config = dict(
    n_layer=10,
    n_head=7,
    norm_eps=1e-05,
    rope_fraction=1.0,
    init='normal',
    lr_mult_down=1.5,
    schedule='wsd',
    decay_fraction=0.924,
    batch_tokens=32768,
    doc_mask=True,
)
MLP neurons of a small language model. Each row is named by its layer, matrix (up: input weights) and neuron, and shows model dimensions 80-207. Each number is 128 + 32 x the weight over its row's rms, rounded and kept within 0 to 255.
Before each neuron's rows, "fires on" lists the tokens most often at its 100 highest values on Wikipedia text that the model never trained on.

fires on: "m", "f", "h", "H", "M", "th"
L7.up1518 [108 130 106 108  95 155 111 146  87 104 101 154  98 124 129 134 104  97 146 134 152 115 135 132  78 118 124 127 120 170  88 103  76 177 121 102  96 161 118 148 165 105 137 169 146 127 121 145 106 134  88 123 148  95 111 118 135 112 106 141 146 105 160 135 133 135 151 138 186 124 133 150 137  86  73  64 152  86 135 106 142 106 109 171 156 115  98 155 132 175 134 149  72 128 150 191 151 167 143 117 175 141 184 155 107 121 136 122 159 115  91 105 156 109 204 206 121  72  82 135 149 111  79 155 178 136 101 132]

fires on: "Re", "Pre", "un", "Un", "pre", "ion"
L7.up2633 [ 60 145 139 210 138 182 190 100  86 156 104 109 127 126 106  99 159 128 182 122 148 112 171 133 143 119 101 121 160 101  59 166 123  89 153 134 145  55 158 120 131  96 133 142 136 137 118 128 135 123  94 116 178 145  96  93  84 116 120 119 118 123 154 167 136 136  66 129 129  48 162 163 131 137  88  75 107 169 123 126 142  89 157 115 141 106 141 138 141  91 174 105 115 139 185 148  99  91 112 125 126 119 176  63 183 141 164 156 165 119 129 130 105 153 118  86 144 139  85 131 139 109  96 125  97 137 147 115]

fires on: "); ", "; ", ": ", ", ", "- ", "I "
L7.up2551 [139 138 129  97 140 107 110 139  98 143 151  65 109  86 101 116 111  92 198 121 134 179 120 156 154  48 145 182 188 161 153 134 152  82  65 133 160 107 158 170  94 126 141 166 111 132 145 141 126 157  76 214 160 133 100 172 165 130 126 142 130  89 117 145 120 166 171 128 102  87 181 101 114 123 146 146 132 126 143  91 103 116 115  85 168 116 145 125 167 169 128  94 172  92 185 158 119 159 150 149 177 136  91 131  80  85 146 115 101  96 184 121 132 122 130 138 133 145 111  70  98 101 118 171 192 110 124  59]

fires on: "| ", "; "
L7.up1860 [176 192 147 168 124  75 138 150 139 133 203  71  69 151 232 116 168 167 145 133 122  87 133 158 164 174 160 106 142 110 110  97 197 163  85 157 137 113 173  82  78 103 121 176  97 137 198 128 110 157  66 167  90  70 141 135 112 139 113 102 127 129  77 143 132  86 122 142  79 115 114  96 193 147 101 128 139 122 170  92  89 173 168 123 169 134 133 150 188 160 172 148 112 126 129  98  82 118 130 169 130  92 134 168 127 169 151 135 129 111 123 117 107 143 142 156 131 127 114 125 127  46 156 130 144  78  71  90]

fires on: "W", "°", "- ", "Cor", "M", "U"
L7.up1664 [132 104 104 131 151 112 138 107 186 105 191 134 169 183  93 173 107 169  66 198 135 176 120 121 145  97 117 116 125 151 156 159  91 153 125  98  86 120 163 127  68 116 181 175 142 126  98 200 130  96 111 102 130  81 140 104 142 198 132 166 124 136  47 147  83 103 109 155 176 109  77  89 150 101 156 110  98 106  99 138  55 106 103 130 136 166 110 111 142 102 150 101 148 143 118 167 135 110 131 158 153 131 133 166 131 117 158 121 171 173  81 133 111  69 130 154 141  86 126 125  86 121 145  63 118 123 171  65]

fires on: "M", "D", "m"
L7.up2683 [122  88  95 150 114 112  24 132  79 151 138 149 123 157 102 163  99 131 100  81 117 142 151 105 102  66 145 112 172 118 150  95 182 112 120  97 117  84 105 167 156 114 159 155 183 104 110 134 103 163  97 132 129  91 156 165 171 154 129  76 170 176  93 166 114  70  91 122 171 153  87 175  79  87  94 139 115 133 142 137 123 123  78 120 172 182 139 121 113 135 153  84 117  98 134 132 139 137 152 154 183 149 147 139 137 132 101 151 169 131 136 135 127  89 162 148 134  68 103 109  94 160 145 107 137 193 125 177]

fires on: "| ", "- ", "of ", ": ", "==", "during "
L7.up2055 [140 112 141 129 133 100 143  78 132 147 195  59 146  87  90 161 150  70 154 138 166 150  75  86 161  97 146 152 213 186  70 100 156 176  29 121 161 175 148 119 135  84 120 158 139 152 133 204 134 154 145 147 142  90 114 131 139 115 121 136 177 182  87 132 110 127 128 152 112 143  58 143 102 164  96 144 127  93 172 133 104 150 120 137 114 110 145 106 102  89 102 140 103 177 116 141 146 190 191 125 121 128 194  91 111 178 109 166 156  87  86 138 128 126 159  93 164  99 142 176  79  68 107  96  71  64  94 162]

fires on: "Mc", ".", "Mac", "San ", ")."
L7.up425 [136 131 116  74 101 111 173  85 159 105 127 109 120 107 136  87 111 173 164 134 130 131 132 209 143 138 112 160 109  90 144 161  59 105 110 186 147 143 149  96 147 150 123 152 146 153 135 113  99 103 173 130 138 123 138 144 117 105 167 183  86 167 123 101 117 105 136 118 178  62  96 124 102 138 157 115 125 132 107 160  59  80 123 112 117 137 136 178 129 170 187 182 166 148 123 131 121 106 138 148 158  97 165 159 120 156 124 176 101 166 140  76 147 110  93 100 170 134 155 149 153 105  72 164 121 115  97 183]

fires on: "L", "M", "J", "am", "us", "W"
L7.up2447 [141  81 153 101  89  91 155 150  78  99  95 123 149 111  97 118 105 124 128 137 136 146 125 141  75 112 139 181 142 151 121 128 127  84 107 139  79  99 178 119 165 141 163 168 160 115 135 146 132 140 139 110 131  83 119  92 102 198 187  49 145 123  54  89  69 127 131 189 118 147  70 169 119 101 100 130 128 119 151 150 149  82 108 136 147 155  80 147 172 103 156 184 122 107 156 120 124 117 142 177 160 168 107 182 150 120 154 126  71 112  94 217 172  87 163 120 169 146 153 142 143 151 145 159 153 160 103 190]

fires on: "=", ".", "===", ")", ")."
L7.up2495 [171 156 144 140 182 161 157 139 101  86 112 105 134 126 116 122 133 118 174  83 105 112 153 172  59 108 144 108 122 132 178 103 143 167 113 150 123 150  95 130 173 149 145 165  97 136  56 110 159 113 109 117 129 157 173 178 175  40 169 102 135 137 124 128 138 151 100 144 142 106 132 149  77  98 161 158 129  67 148 158  89 149 182 141 100 152 127 132 126 106 116 128 111 170 137  95 113 141 213 148 140 106 180 104 109 138 170 149  42 159 197 106 132 141  95 108 120 177 100  96  60 113 141  74 127 137 171 109]